Weights of a small GPT-style language model, trained from scratch on English Wikipedia: a variant of Muon for these matrices.
MLP neurons of a small language model. Each row is named by its layer, matrix (gate and up: input weights) and neuron, and shows model dimensions 32-159. Each number is 128 + 24 x the weight over its row's rms, rounded and kept within 0 to 255. Numbers have three digits each. A neuron's up and down rows have the sign that makes its largest values positive.
After each neuron's rows, "fires after" lists the tokens most often just before its 100 highest values on Wikipedia text that the model never trained on; "fires on" lists the tokens most often at its 100 highest values on Wikipedia text that the model never trained on.

L2.gate243:135127111138124173148142145103108142109122132122098114096118154126140127113165103122155120117121125150152158167114086126090129145145143097167128111128134129151129140123138162161118161111137127119157156146128178113145151111105146092119141185114155134107124116137098123164146136132136136118139129164121133110131123130099159105120156104150162131137108158079090104113173139157109126060133
L2.up243:158101115150090144093109132133101114136115171121120107115131144134076102100171129107140150132122100134092174112140169164118150099099105119142144174104130143119159184153128101153102152132155107112067106108137119122093090134126135149105173109121184171115143162088155141132105134145129135127128130104133141140115162124135113122140173113143118186144111104135131120152075171132103107145148
fires after: "==", "\n", " ==", ")", ".", "==="
fires on: "\n"

L4.gate179:131133085132155148141131058076125128120128154113131138109150090130165100150105153112129115114151119122151093138144106174151132146132157099163133113141143121155204122146110135107156126139140161134069130129134157140144148100164096102192108140108141127135174126125106177144080127137144127105166116110127133153099084113170150137115129120087099148111094129138113136110133169103171134067130
L4.up179:094120108077095144169159119073125126119106123105107135100125088163093133101111141113140131133152137136173085150190112124122151146108153126116129126129146111125111142121123133116109130108105149103138156138085076108122178095120165180125128167113137091115154117138101136161130147138143120132133118167153123153145094138165122033148109129102146183130127176173112115147125126149135099134063
fires after: " |"
fires on: "\n"

L2.gate429:126159110130119132147143122116119152149128162108101138110150149150113122165139114120169124131160118105143107124153141102080111120156196130117115117105152119115150143089105121149110135148139154104104124155161111100145085152154118167139092130089122103075108099135078130154166130121135133097087140139164136113134155134139110128088101141099133154119152106094129145115126103123149119132136
L2.up429:122136075150128147124125120129084131144113103165122093158134136125104146125117085123128111133103100146120163096108146126126169164105130161087131144100106164110151137098145187123131113143154141087132131149132099090103128133160132128094123121126129116140122130122126106160167145140137135145117106084152138090160126105170104166122113157100109119148088086174155124125113085129143117127138
fires after: " f", " c", " re", " F", " N", " t"
fires on: "le", "ar", "e", "ak", "ring"

L2.gate149:145161127116134098090157137153140133125119120134128146170142115123138150124083124150108177125173088161132158138172147167142147133149089120097110153149111129077104147109141140111114145163118089102142137099162111132152100147156170133120124117130116116139159169111135113160143121130111113133093153134104122183154097125175128159144126111120146104144119160151140121138074162162161125140140
L2.up149:129099123134130124067148139159175154134142119132143121107142097152129135127100084152154157137078102118101110131129105130128127126095038122113105133066143156094166139144121098111134129133121126100131140118129111158123120134143110151103126143085140130107077150127152138143138116121145168127092158174139111158116116142159133131102149116126128129109139145179142150137137137157123145139136
fires after: " ", ")", "}", "6", " (", "ages"
fires on: " |", "°", "$"

L2.gate178:177101094093142114081155184184122153150125094107130140142165086151147115151105111115157165069150120103105137113078137108120136137158140111163124057131137123118184125145104125166139106146142103139142093120106128137095114156124119128147146172143120121134122149122086132112145128149149090114131131103166166171134151099097175126124094132122145145117141142146143125136112141128128118124100
L2.up178:141127133128085125088092143152166129126122148104150117127129143115144114150134117146083094117117200152106132118135149106116147103131151124175100111107140157126107130119091137125103182138111124140140102148128152144141140154172106112182165113142125122118094101150172157074134107186149099134112129145157124128081124098148128088120111123148176175113111135132120131104122137162083078099142
fires after: " inst", " St", " K", "st", " k", " b"
fires on: "e", "all"

L2.gate323:103132132116100105143150130139166159120136110133106134131140103129084099143149140155141117117148124154159111139120156166116113134156107124076159129117098130115163114078109096138104141135112153130105085116136152158155133120125134131099138127153161134125121108150161108169113106155170155127122097107115152113146075139174097118093144152099128149085119097184128147151141153129126098100163
L2.up323:120149149138133132130166127116167127132127111100085099134119146131166105160220108136135102126179133129147133096125133134132096145148126153109131136126103154141150093098122128165105124130091124106108093140137118143147138146173122086133145128132145172151139137154134109123081103145169155133149141120084157102131123107135095109130146132071131109073101118115128132140137150097116117097094
fires after: "\n", "our", " j", "ens"
fires on: "-", "ust", "it", " =", "ce"

L2.gate42:146125098146134121115127095097119141164164140126116112096163144114120135160124151155133151131150154106093168165163125070102132083137097114126152097138085150159154142074117113141155145118134146135118149090118094140174102144149138115144162086107111114141107149139116132117153120098120131184144150168109192147116140161098150145136125166157102145079144139149110154124099150146148134142140
L2.up42:151130118136095112144166180145111195110153103142138118129130155080121129149107138093168108150101079170145127125144111108087139186098111086087129125159132148126140079080121141135114157115134134111092113072121138122138111122137137195129155121127141088122152179135133125108147130127134132161120126125100160114137109141113106127134145117145128139154132091144131122133081146146129099165103
fires after: "\n", ")", " player", "a"
fires on: "\n", " (", "|"

L2.gate437:117119163152139149114142080152110099099129132135105091094114101074115103099113111152138083092118071132116131159089124090142133146118128183150120135111098170145126110151132128136175122064114135136086153105141131106138140155130105132165133158139145118109097136144127141151113159101183145148162110142120131173143165140115105103143133098145112165115123133103112116109071156139153100121095
L2.up437:153118113131168164130097120149157109112109127115136094154133121107108153126145121191128096109126126125129169113108158160152121111112119181151139173141110155142151129081130114105118139105144093116098124135154115126106112159166126129148133175104141144120106128172146118129121166131145091132101169126132127143133160125132101141129097161145154160116123120187190139103107085102121129108152
fires after: " f", "av", "augh", " he", "e"
fires on: "av", "el", "ter", "all"

L2.gate115:133076134133130154112116133126111093137145176087136116105119105100103150112099121140156188130106099161134087149124126140138109141102165131164108107075137166110111128183140140091147152122154158114111160178166114143146140141123137133104135153135137113139120115112151114135118079117092133116144109125152107118107161119095117135122137148094147121168132160121127120089143155146089178134129
L2.up115:135078116149134148105138153103122142123146170145166112115100082143146173138111141140124180153132153146141106153101148121133154118114128154134115119088118121115103152117144141119112097130153141151138152119144132171143143108123115157100105174115115154158134143167119140127129188165161116119085160133157085068166140139106124089115147115131135115144136139092152170135136170100124145113115
fires after: " deb", " a", "el", "h", " J", " n"
fires on: "ut", "ia", "es", "ost", "ext", "ann"

L2.gate465:113120101104098126095146129101118148155148082129155121085130130160169088134113115101158134126130093114114109121158119143106158111144087065112134147142149121074132095160103150139088111122124131116154139136146118134111150149144162115120172129076109137098120164113129137081139120146139140091067177152117132126127090101166136129107129134139143173117102082145097141169138120111128104123181
L2.up465:105138115118110124155147129130157147104124123147141148150116120143157126135108085148114106124123133118129158145149111150151138136112105119146146164128144148087144100110122145077137120128120126126120155104148100175133112093150130106123135114124131100121117161132174122137128139149134161103132131178115117193103165128159092128102117123113118160159097101186125117109157155160123140125142
fires after: ")", " ", ".", "E", "4", "W"
fires on: " |"

L2.gate60:147129119122113088136123206120162131118126130142142132104126107103104121142174131121163108143148142151108139174140159133103118124149123120195068116148110101123139113113152167146104139143128099139152104148099161101125128132105126139166093128180114087155108079087166143139147116095126130133139126126180120122102136129114119178114114098131186116088104157147131116073139121138145142153119
L2.up60:129122140092112098158109144157143111155095124117107145076085089147053111132163105124132128136091165118128092157090163129082105138179130168126110099145118124128145109125122159166148090132124174128133139097122137131107135124112121135142113148117154106141137066125172111116078127085117131151116114149122171134167105147132139135150148142127136169120126126145094161121139129073153116114104
fires after: "\n", ")", "C", "a"
fires on: " =", " is", "==", "areer", " was"

L4.gate168:123112106150121092090143141093131120135149173128141124137140120136145115120134175050129127098112186170103111119131112139128108113095130138123167135151117080155140106139083157111132134174056105080120158144128133148140135120131156139151129133116134182134163118160105132173170145122131106137159105160142135159069110161168139186130157150101145108107123144134112126103106109124115140174129
L4.up168:144134108145105116133140128157100143145081122119141103138119145115161138131152118146133150097127104125105107117117114141100159121148135141109137122146099156142075133144125119150167154139103125129110124197126136112139137102159111123113121091153133114124085076116137140157116150167121126167204093166140115091117107117202113095130103114120133145131135101146148101126124116151135122157112
fires after: " |", " cl", " Cl", " Cor", " off", " on"
fires on: "\n", "in", "im", " the"

L2.gate241:133118092170194146112077089139183142108122123151121108142165147141143130109113084111134110126125108117155157098135126118134110148161107126110146178153148122125140080117135176105114147141183119149141125091080136106119160124137152128140124111146126117137136092129136122155161099132164151123146078130120130152132124140120113139116148088123142086107159133141146110132107113141105107099082
L2.up241:115144089153139136149141130160122152150129151111115138132126113123107163125125135090127119140114127133153128119103109117141140088159120156131108165094131141124147117160086140130146138127119104089130152174098134136117151102112140125165158144115163129080120097099103126135142155153138120175153127109111152132102149155109103159120165128132147094171134123145135128161164110122113124137135
fires after: " f", " r", " bl", " c", " e", " app"
fires on: "le", "ul", "ack", "ell", "e", "oin"

L2.gate433:155126141133154133106118127174140108143124100059144118103136110095134126138134173097116091113090128122150089126114093080148131139110096159118123151122117091142125132124119109105098151136117106106117156106148149116122155176108096121122148120133098135086133130131120137161092134112061119123138138088127094146127156166114101092127112142130099082128111127171108065089126136151106120146123
L2.up433:134115123124084107150087093136155135101102119123176152097104118086111117145114074111128107131119140144107132128116138130124124125120159120142110168144156112105157097119123139137124104154116129136156111133053142107152163160120152112114115108083137131151117103106126122132146121078180115135125122112108138119135141130065149095164168118118132094153137082123103101126109133102127092142114
fires after: " ex", " co", " Sw", " re", " com"
fires on: "b", "pl", "-", "it", "leg", "ad"

L2.gate416:144116160108155129149134123118128150129121133121135120177131101148113127093119099132133118143114101104154105162094176147142094157115167174125076104135114138122097111120115123131150188132130111137135124143166101112156116109147109105109149118120143125127100129090157167131139136126139154161145088152126153119121130132132148090162133160150144123102107080132067141134116123098084119123100
L2.up416:127157158123145104096169165160153152085171142111131143149152125117136125090135126111135154143135140151115140146128176145144144134112142132104103141117170141125135093095120101111121165105141155139123104145110137120161127130118106173122101121110085125133127132103094142140107141073132120174120099098162170092151116117108140165089123137093118095133095083098084142101127125105119140098121
fires after: "\n", " Re", "|", "ac", " re", " L"
fires on: "-", "f", " Total", "hed", "ength", "ac"

L4.gate279:141162108143166131125096131116117125105143091059124152176150139112165114111150120108159127099113113086103096114165126110098125115137124116104115113138127119153133130094129140119160155087129098124096120138140134134081119149104155132149105135099111128120109151117140123164153103125091139094145160175149138155118140076080149143123126151105101106141077135143138136107120144149102100161123
L4.up279:126136116086112122127102128141140111140103126135121106092116118105168116103148142126124107083111105100143122164125122107163130107077140122127105140147169128103156125134116141159113139123121158119105153152147123115143118157073176102158144116120191084141159173140125185086150139153166131108139116108145179161128117147166116112104142105142138124162113146171099136126177153129151130128115
fires after: " be", " b", " r", " B", " lead", "ag"
fires on: "ing", "g", "ib", "all", "h", "ass"

L2.gate107:086163187095120123152164111113151090123122095108154108161132168164155119110127080132093108081097139181136122122164151147126093110130130088146130155173143145107097137121132107132099111116124112092081149136128143139104143113134119149163110142089153106117143148086126103123124120174165130093152118157105124114137134089128140136141123204129138143088118152106156101150130142129096159120163
L2.up107:124102125156170089085154082139130140130102109153098110146121131093130139130135152129145192123126120137118118082150135102107100128173160141121143135078158132140166179114145135170153124105118128093146095153168136129133145115151095125135157130135119176119068128131106137112159139152130103152142148116165119135117128141111115155140142133111084107125160126109139145144089145103055150126152
fires after: "\n", " qu"
fires on: "\n", "est"

L4.gate184:142129140133178148137156138142103151138092117123130145130106120092110107121150129129099123091118069108101100111147082154087106194118107149150152161101161107130098138118112140088100145129088142116108138159079157099119152089103115151113081117127112155077103126122165111152142101123151122105142100057152135147169125129126174144110168172152165124129131139157154142107140103077151154160191
L4.up184:188153155078141123117097150167159143149136152134150113126116137111124100094066085134110133153145121134094094136130124131140124148136129163128123105123120170086136159147112110104145124105101101133132107101083086124158128108157101159151087144134141138134108135066145093110110103137118136125104132109158093105161139112100177115133125106145119155154168131138188143105134135129119095102124
fires after: " A", " pro", "y", " a", " ty", "ur"
fires on: "p", "ch", "ut", "th"

L2.gate261:138152147130118152078116124150118159148141117142125071133118118122122124135145107141099111185118152111139106159104162099112101142095098135097143127137129148157121125115126144153151141148160133148172098095127159074140111114129133125113096110096116111122094110070102077121134072115110140135134133142139146137111121117160124084118135122162067133107155135123130106109165080108162085145151
L2.up261:134175118137150159101174167150123148133106128170164099124118107111134136104171149155089126137096112163119114139131131097152129155130123077107118127138120122136113120152114136134164154153131143144171106078165152082145150131137069148138123105092146126093137136098128118117142109117128120159136150117137116138109159118123132127102133144131118129125126146082124128137150129081134127122119
fires after: " re", "z", " cl", "A", " A", "p"
fires on: "ac", "ach", "er", "ar", "aim"

L2.gate330:118152125134135103121144128109154136112143151167187145150173119117098157163130202128137138101121115130093110119159148112124127101095099159118144143203106112099097121104129085118104116157126085155093155155127176142124102139125119148124124138122134142140157129172160110074088112138121096118092132120110099121151106119121153142098131146147094143145111157105132143110142137114103126114092
L2.up330:146122140130111091147147144107135156144094141142122135154138054112120153140109150077154114088148122144107159100093124093117070127113131134117158119149136125111082127128160144131143101143135128118093170141156177124119148130135115104098099171115137165163146139156113167090089111115101114139116139166112136103142109108143109103106151121128090112118138133155126157132148139132092053110136
fires after: "\n"
fires on: "\n"

L4.gate80:135140113118137107120117169115084119102134123126103019144143119141114105123113111131139099111162133116171149122123078121140137148128120113110132136155155167134114124128127090102131162145139131143169099113131165117113144099140167132122131120140109165137161156098154166092175125129173155106138153099115130128176151095104138147122111105132067137144119187135132161123132119144127147134161
L4.up80:151128090190142144139159166139137152108179165139127100095097084147119117152126080117147082137125154190128114134142064138107122097147153072142120132097147156119116167128149119145142165121125102117143110065172150121138111143122145129119122115099150126129137187094106106155123106139102144149082090142134140112135147127163146106128096133117112135127109148113128141093127140130159154119107
fires after: "==", "===", " ==", " ==="
fires on: "\n"

L4.gate323:116135094122146155151128156115127137112157139130130102130111125128156130097165134139128138091122138127122133096124150111105149124125142130126131125150130144110093127141101177129111128092098200131146133090136166085137122097144141101150162101145136065135111133131133095122149127136132110177100110139131106111127132146092113094051141097181150160122124116119132112158109120178175124151170
L4.up323:140149100124133092115143105161157087151122131121130157128134120128130115127152147178166136121156091152140175120192136184097164073111112135123132150089114161120113153090101130143101130089118149105123150108128146151132072124151175105075140107112129084120166098138134099116130121111121103116123136115141132199108128122139118160123101153115132155131171090164115130116134140115106101106166
fires after: " ", " -", " 6", "6"
fires on: " |"

L4.gate481:147169114194112077155121160142144148116130128132165112151126125132094091123138140120150161168135114132115129158128168142136160120163147142106068130111149112087133170156150124161125088144126145173093137120120116152109141151117151136116177130156127141078109162135107149125085100137141120132177100104131145136152131104128083119168122122182114111105131161165146123095160114120138112168177
L4.up481:112143133113129133122140126134117160085131103150128113174126134110155108167128163159125118176099126169077115125088181135174160084157117081164084122132129180142168105067113116135109146114120166114091120161116131102085151121148090133131124114123150150156154156138141132120123085091107134097105129113093128105126129100112116149106123149150143136145172135123133148096116151102159102124119
fires after: " ", " contin", "he", "ater", " g", "y"
fires on: "order", "ear", " not", "ial", "st", "est"

L2.gate456:121097168103116107118154146158163123099095151125167130147105131120140109110141131129124129107128143116135139100128144081115060117128085107125131148121145126098117130130125100107135138152193096106074131149121137145093117123122140142145103114128118148124159162177113101126125133069102096077166118117112104141137128080119119145176169127096113132122126141077076148138152137123126118096112
L2.up456:173060095125154097093103165106098136136150126160132149134194149148154144122153140149111127155141132130126129134118123154162128120160135097152121113139093088093146140085095137080127126143114116158117123139109136141127117143172157120106125118132133131139117122101124110167125133124154125125141098125124169103139148156164122171157101154106151141125092131175144152143123143147117158155112
fires after: "c", " c", " C", "fl", " H", "pl"
fires on: "uc", "ul", "ug", "oun", "isc"

L4.gate143:178099139144167144102153124132160130120098133143087142142076119111145087105166150084120145150112107101112148105154146136105109116133089101158170118141104143147104137110142150100104180156108126116118126121177134128145146147148131134087097114121118092121124102151114120137104162179143131125159155125092125149131161139125129095120151148156140128123103113130149075103130153132125100099150
L4.up143:111154131118130109120127149136148135129125160111137125134197076130132106138132085125127079129078150100160127124126119133130092138167118101133097134127145161104111130162131135099132152159123145100108143163123048118170104128090147103174152127110065134096093123119099132131116109123150129148133129097116138136110121150160173137162110137164075107091154108085117146144176126106116114118118
fires after: " t", " T", " v", " cont", " it"
fires on: "em", "ourn", "ri", "s", "i", "v"

L2.gate506:138185188134153133159111129127143067112142132087127139136129175131078069074157110121128189132124141153160143108191137111137161104170127141138170075141128097128096118112136126146134190145166125105135133104132124127142097104117121122148091107131125107117115137159136126129114142102106135139136127147098120111134120114136088153153118126115136137157098142105128125092116153066116146145113
L2.up506:128162160184145118162118138108063093152129151083167137120101149119112138119181090130179168117128166175161125153104131113084160133089125115145171122132135105122164120138095125141106111125131171144121126117084129130151077160152146147130141122138146126163112161179140158153126103124123160111159101094152097136161155139157109123111140099158136127154122131117151161141161098117118137148141
fires after: " |", ";", "==", " P", " c"
fires on: " 1", "and", "\n", " 0", "orn", " 2"

L2.gate470:128128107137120132095145076135142122117122167096152129121117114151147152127158131087106123101117147128168103143137103142089117136156134141149124110148132141132172111139053116145106146138148129136100154105123140154101180168150126121188117098100118172110124097141130148131153135146108161140117090156121138100163111150179124103106129148074108114170160132148136133102157140162122104190103
L2.up470:133128130097185099112129145105091122098130078138149167160100128147160153128124130139132093119108131118170161120152121126147183163074130115140137146139137118168138126135119135137148130136160099141111163124147148153116141148126097100116139117095143116145149099138095122129108167125112135150140133086092147167125156196140141087106121130170108126147146144110101113103138120100136122150190
fires after: " =", "\n", " |", "A", ")"
fires on: "\n", "t"

L2.gate92:105129147124119121175089138136107135154137084157164117109111113149135148093157157134134130150115145157126105146132129106093125120116177133139131150138116108159121133117081158167144127113115099137099145113129149128193082133129133128124099114171108141166123113127142154142110112130131100074163093145105144114115121083080127113116132137120111162145131156118142163107153134149129134102148
L2.up92:135139142123141108153136144144104108130115092127155096131123148159144144091123130133135131094082143125111112151110125091143101139119136135141107143133119125155139123121091134149160139158090139132148116132133135100155082137143126134162123101133136107119114122165140173126151189135120129121131146160149140091151115080132133153139144106126127119161128176123106164111134135120108132059119
fires after: " 0", "il", " att", " N", "m", " 1"
fires on: " |", "end", "ver", "/", "ing"

L2.gate221:096126133123169119102136136120142161101146153122085090077132113140119115134127122124152149140068141155095104135123126128087140144159163130106138098128142128124142136104152158111156163144112133102144109093141139146147162156148111082121135157125158131133078133121095130159150147124134124106079119142169166145134162128166095117138169119102147103173124145140147163103105146126100123158114
L2.up221:134144117166133089139177118106130116157082164140136127134136131154103113150150166155179130136132146139171183115149126106174140113154126122125140143134115152129113142063137115158144164094091081161109138153127133084107144139160153124098109144157097107146144136146147128118118108106132103102163140133156130123138103105118115116165098140118144138108158163194148086139128139137138125140133
fires after: " C", " g", "lect", " En", " G", "ac"
fires on: "ric", "ost", "or", "hel", "op"

L2.gate312:110106135144121127150159153125137102059113117121154106121122094117165147136143134130094109151172100124161134105103092098085127112133157107147119079146169141189147110119111142182075118110078108105101154151135120090121135140114151147134093127174127142124108109081108090090135118122133149124129136118126179136140110089139119136166165157094146106143125087154118153145129147113112152124104
L2.up312:119138141107113141118127141124117140154112093113132154109154100105148122167154136142154118137158110131164160127116137161111155144135126085113112106154133127118140116138162128116123133145089117159163152149142188104158149151124109112115113185138131090117143117089117065138154149105095160111132121125167157131138089132137112128144122158164101184146142119116146112147151089111148073143132
fires after: "l", "f", " v", "pl", "r", "-"
fires on: "ac", "ass", "ograph", "ess", "ort", "us"

L4.gate360:127123149133130140111129113124137131122131080076090120128142130134114132152164138099134109146093156100079122083135126106140126136147109141107142117190147139140149131136112135169102119159125074138138156114175163119069150088145100136187127135145122131108124133116104118136152141139142125109120113159146181162091171143100115129149104139119139133094112132133169130097113123134121150114094
L4.up360:106151131116094112106113134111113107178109144150098134144122146140154098116134103129163062123132160152111137110110100098127123090184118117102147130163130098143148152152114130167107159106122149109123155113146135172117092131106167163152108137158170163094114165124121133094124107153128086162150136119168129143169131186102081114143117120129165146120130123148111140117099127148140172144116
fires after: "\n", " located", " born", "attle", " south"
fires on: "\n", " of", " in", ":", " at", " from"

L2.gate405:144121147120111106151142085113116190123086169143143183114135146106092082134140111094092138137127134142144118105155095124083107115153100127084103140141170134106104150120094134167100134154115113137173170120114119126146136122128101109122125115134109115129094133151149129150157123080136156121121151117158155131115112090119159113167098135156128126091130091128122151141137110146123127101101
L2.up405:130146089120134143098107127160148146160134189151114156129093126133105115131114122101168091147130128114094120101138142083117156139116112176089101132150147128160142138130142108104126140123175134148143167145116141132154149082084125143118141098113100123148096088105139129174139176173125110129101134117156167125105097113077127138144093145108140092117150099155154144098162105108070109165090
fires after: "\n", "u"
fires on: "-", "\n ", "x"

L2.gate341:171129124147128120124106154170185108152176156171156160116188142139126157146117154131129143121147131081152085071126136122177119097130122115116143131145093117123163110159097138104158130122124094125085130163101109120134112125143159139164082114126154127126136114126086082157157156121123140143131173159116158142155090128111099130158118100101100115117158124111173099118139111153159124115092
L2.up341:174134155078146155076141185088164109114171137126104116156148133126115101117158103124141152137157157110097112117128158109137114116175121138094119149151137118114137130133171147125154158150118105173125112143141123178072105151107118100121093143109155155132099151134132123150160101126125126141094119109133138114105126135118065154144124098115135108108144153176150116145087119180123121127138
fires after: " C", " c", " r", " cl", "C", "c"
fires on: "ul", "le", "aim", "red", "rew", "ree"

L2.gate67:126179137178164098124109072165161131124120069126156124141119149100193110125104116093133123083117107158135129140175095090131158146141136110140143182097124155111147104129154162143139149098092118153147122111110133098118139148143139131147110166071125111130145138132096076120149138169113152081106097169135158125176144093126137086154149173120093109101086120106103185125131144133147138150124
L2.up67:140198160170162110122102114148170106127119086153113137151119160132139141116109109128134133125075109138159112119160078120148156119130132133120119148075123122150093133144136150143120150090099144123161137147128116165115161177152104127113117144087124128131146106124119108163139126142135114161154117152110128128166162094116095060134142169159065109108116135107097138106112135109155169148149
fires after: "A", " st", " l", "P", " ar", "per"
fires on: "amp", "g", "ro", "arg", "am", "im"

L4.gate470:140137136116103161088132109093095099091147116109132105116098126126110161094114115135091115124123178131141091145182149159096134117128129147135107131102121092123113130115122136123155140129137097120166075136148108089128140107139112146101124147111103152096167096143145106170138117119172133099124083135148148146139167151143138130103141151121100113137108113129142131134134158116048156156104
L4.up470:160114202108111136104152129130128142154141127140103110108046090050092155129126100158127094104090164146135152117162140202101143174108149168112124104127140159156146122111127157135139164137102127121121099115171113118173113132137128112114110130102111120097097148126113083127119169137115132146134140105150115125105115121116107123112159156093114101151121113140137137111121094132113137176141
fires after: " A", " a", " V", " v", " B"
fires on: "ac", "p", "ut", "ust"

L4.gate144:095134149138173132144142132082107127148145159139099052100165180100134097130145155160105150141146079112125175091115097145113127132144097185148127134114151138144114100128156124080139110110137155119142078087157157139144154166151108128131120143140098100127132190136153153083149145122129114104160099146144118157145134143145106134165122117107127142171116122140141139130116097119172136136133
L4.up144:149120136140130156106111168095148157098114157155151121075080126128126101149126101123143145118115152164133121126095166110124136125099133136136109157108113140179188123157115050117168143114112130151145138122130118114094087093130095139087147143158140111165125159152174088136092125091116122145120121114147166147082113150102100116146141156135131098091136139123067074092090137125113136115116
fires after: "ra", " h", "iv", " H", " o", " W"
fires on: "ot", "it", "id", "et", "ash"

L2.gate148:127099110116125119125190067138142122150153144136149091134159141118151140119153080130169133103128118128099110133118136095171147191133170141160143126147134127155172075093086137124121120097151129145120118137117087101089114104149118115129144134113131163131127119138136117126099137122093123134138121167135129092112126116155126142108117178119107100126089166144112088137149101143124145139124
L2.up148:138120114126127078148111167112110142141135109134116109136109128173142135131111125158135100107150099113161071142134111154149072086098144138156126160106132159148136136140146101069144118164139117116136134129131127126088153093130139116156137171114124158155128117128123158121140122113138159146097112160132149137096118168135130172090133125166100121132138082113101146160113095144120133116105
fires after: " M", " S", "M", "n", " De"
fires on: "ell", "ep", " Mich", "il", "ey", "ill"

L2.gate361:152091106104124140145168103155151133159120133132122119098135127085123122107113165114118148116108171110152151094127107133136145082121200119099138109083133142083135108161088146109144116126135126137120137142137111108136163163127147129177121125102135133122145139092123115089120142092134143112142104121142140090184142128152140097092118144144096138118130105132088110101126123110112130135117
L2.up361:106136112119129141081093125142106115127086110149128126107121140133136139150141115134158108154144153142120126078121129092119146136129152107111102150084127110141178109178132117145136154175117111126135133110146106154149129138137094150154166120112153172136128130154143094128112114160139097128160153114138084109145120110128124097151128126144107142127086153091074117164066099141133141167122
fires after: " T", " t", " F", " c", "F", " f"
fires on: "or", "reat", "ult", "in", "rain", "al"

L2.gate339:116149094106129138128131133140146097090127133142169121092097103131152124166119158068139125109132160151153129101162154124133137097097129108131135127116098133107111114129184086084132163148141120139114127138106102122135176103146196122103145158134114156156107104090188138150149102123101161151151123142118099111134123135154111168086162155089132151132149134104128129118149109130111111127103
L2.up339:153119143118134074112122194107118112129143107147211123138119110126074144111118134127153130109137107114128119110117114125094116134076162164125107137149143118131100108140155076102119124142149152143143113119113081085137148135090151150114139154111132139138136084086119149146124169136087129095131125165169127108128122109154126135113156132085098129102124089129096116128109092129155101172115
fires after: "\n", ")"
fires on: "==", "===="

L4.gate110:123155105132086096109128120104162119147167099107129125121119092120138141099133119123154107135130158121126114086119113099130175131161167107158179150072105120150120142105152130139109124126129110167134115156113118104134116148153155136146148146125164169113137183159170116105123156116125147150140135150123124149113146143078162153110152154130155108109127135119114142114115130101166121133129
L4.up110:150141119155139079115141141117162121155105133167122126103129158134141129144109156133154121144138158118112107078129139141141142139147084119090096167116127129081118120139161138131151097102118082138176116126128124148126138116138124157137142115155111118127133099128141102082125176140152152129135116126131119128173164136125132092151149135076107134125115138124114108147136124173127132144126
fires after: " comm", "ort", " ent", "ant", "et", "urr"
fires on: "on", "ent", "hern", "a", "ire", "ral"